Weights of a small GPT-style language model, trained from scratch on English Wikipedia: LayerNorm before each block, tied embeddings.
MLP neurons of a small language model. Each row is named by its layer, matrix (up: input weights; down: output weights) and neuron, and shows model dimensions 320-383. Each number is 128 + 24 x the weight over its row's rms, rounded and kept within 0 to 255.
After each neuron's rows, "fires on" lists the tokens most often at its 100 highest values on Wikipedia text that the model never trained on; "fires after" lists the tokens most often just before its 100 highest values on Wikipedia text that the model never trained on.

L6.up1404 [114  97 132 100 116 122  97 116 140 136 130 113  63 128 124 113 108 144 153 129 140 118 119  79 155 101  95 136 119 154 120 124 165 113 162 124 138 122 142 115 141 126 145 167  57 141 142 100 110 163 122 151 108 140 108 176 135 106 132 140  68 135 141 135]
L6.down1404 [170 132 130 134 112 113 119 118 130 156 154 143 158  98 110 127 193 173 128 143 143 118  71 141 118  72 173 159 106 140 164 119 137 136 107 139  98 110 132 136  85 153 110 112  89 138  89 114 116 134 161 139 140 159 128 159 173  79 154 178 128 143 120 142]
fires on: " |", "\n", " 0", " 1", " Report"
fires after: " |", " 0"

L6.up134 [117 105 168 148 135 112  64 145 161 137 141 120 157 194 179  95 124 146 141 126 102 116 132 123  89 118  66 141 128 140 122  90  98 132 150 116 131 133 131 129 140 137 131 141 109 150 167 103 128 135  87 134 144 125  70 149  98 142 127 141  76 120 136  95]
L6.down134 [133 126 101 129 113 191 124  98 136 132 135 108 130 115 138 108 143 166 156 117 139 138 119 143 155 151 130 153 119 124 143 122 151 107 121  84 115 134  98 144 119 167 130 124 102 140  65  97 113 128 145  98 116 173 146 138 169 130 154 134 189 104  96 168]
fires on: "\n", " |"
fires after: " |"

L4.up1893 [ 91 122 121 171 136 124 134 130 135 121 143 113 124 155 145 126 143 125 163 159 133 120 114 156 127 152 140 104 134 101 142 164 146 132 120 128 120 114 117  81 114 194 146  91 101 124 122 128 131 122 159 124 113 114 141 144  98 132 125 145 137 189 117 148]
L4.down1893 [122 122 111 157 195 147 116  94 141 129 131 110 166 113  88 120 146 183 123 156 112 148 144  96  95 127 149 130 145 131 189 105 148 126 135 132 108 164 113 128 128 123 147 117 110 113 158 120 139 117 132 108 122 155 110 152 169 161 100 101 112 161 104 130]
fires on: " |", " 0", "100.00%"
fires after: " |", " ", " 1"

L4.up1514 [118 148 120 187 118 118 119 142 120 138 126 129 122 135 103 149  98 137 141 159 120 125 134 139  97 163 124 117 121 102 150 148 150 155 107 111 130 123 109 150 130 154 141 134  96 155  94 103  46 128 137 144 147 123 115 138 114 132 113 134 127 144  73 134]
L4.down1514 [141 113 153 195 131 102  87 135 160 136 109 128 107 108 143 119 137 159 144 150 106 117 166 132 120 166 165 133 139 112 140 119 136 125  82 146  89 128 149 119 145 144 166 156 124 144  93 117  97 120 119 130 111 131 114 171 128 124 119 130  92 149 133 104]
fires on: " |"
fires after: " ", " 0", " 1", " 2"

L4.up663 [125 131 102 167 125 135 137 122 130  82 108 132 106 161 108 150 111 110 136 157 134 143 141 167 113 159 104 145  78 127 141 165 110 128 120 105 166 121 151 126 129 140 107 119 153 112 124 132  77 126 163 133 145 102 138 118 122 146 159 137 159 155 109 120]
L4.down663 [ 88 143 118 158 165  98 114 139 119 106 108 145 170 160 138 146  97 190 126 176 100 128 184 142 100 143 117 129 161 118 156 115 128 113 106 155 137  92 150 177 149 121  96 136 123 145 102 127 122 135 116 128 131 125 125 163 173 146 115 121 164 145 121 104]
fires on: " |"
fires after: " ", " 3", " 1"

L4.up1320 [130 127 105  56 173 146 146 115 135 123 118 141 165 139 120 152 111 156 120 160  84 151 109 146 124 139  88 105 127 157 145 112  85 119 151  91 144 120 107 133 146 126 129 121 147 104 107 136 134 133 125 128 168 100 128 120 100 146 146 125 140 136  77 125]
L4.down1320 [113  84 120 101 176 139 157 157 175 133 134 129 122 127 149 169 130 108  74 161  93 117 119 184  82 117 132 151 127 155 140 101  98  87 145 126 136 102 133 120 148 132 127 138 136  88 124  91  86 109 111 138 148 140 149 132 158 127  92 115 139 150 131 162]
fires on: " |", " place", "th", ";", " 4", " 2"
fires after: " 3", " |", " 5", " 1", " 4", " third"

L4.up203 [139 157  84 174 151 162 173 128  96 118 100 118  98 165 112 157  83 163 131 138 104 134 115 163 106 164  84 125 100 119 140 147 145 135  94 109 132 147 119 132 131 127 104 163 129 138 112 121 118 127 173 130  83 131  76 138 113 117 114 125 121 154 128 110]
L4.down203 [127 158 101 135 155 123 133  93  72 125 136 114 135 185 115 150 106 158 150 132 101 100 127 105 103 133 128  92 146 137 134 114 120 142 118 118  95 113 123 135 176 104 141 152 108 131 169 135 132 126 117 134 151 132 137 172 139 120  76 128 142 107 135  89]
fires on: " |", ";"
fires after: " ", " —", " |", " 9"

L4.up1729 [127 178 101 153  89 138 174 149 136 139 142 104  99 120  94 150 113 142 174 137 144 134 131 105 140 146 102 121  62 108 114 136  90 160 104 116 122 160 102 136 137 163 120 121 123 119 115 168 151  94 156 128 128 108 139 146  95 150 138 141 108 140 154 108]
L4.down1729 [137 138 123 132 171 119 156 141 131 143 114 145 161 183 119 178 109 129 120 124 110 115  66  83 135 147 114  89 135 122 188  99 127 164 136 106  99 167 152 166 149 130 145 142  95 118 162 120 151 154 136  82 105 126 127 149 183 105 149 127 137 150 103 113]
fires on: " |", " that", " to"
fires after: " ", " 1", " 2", " 0", " 5"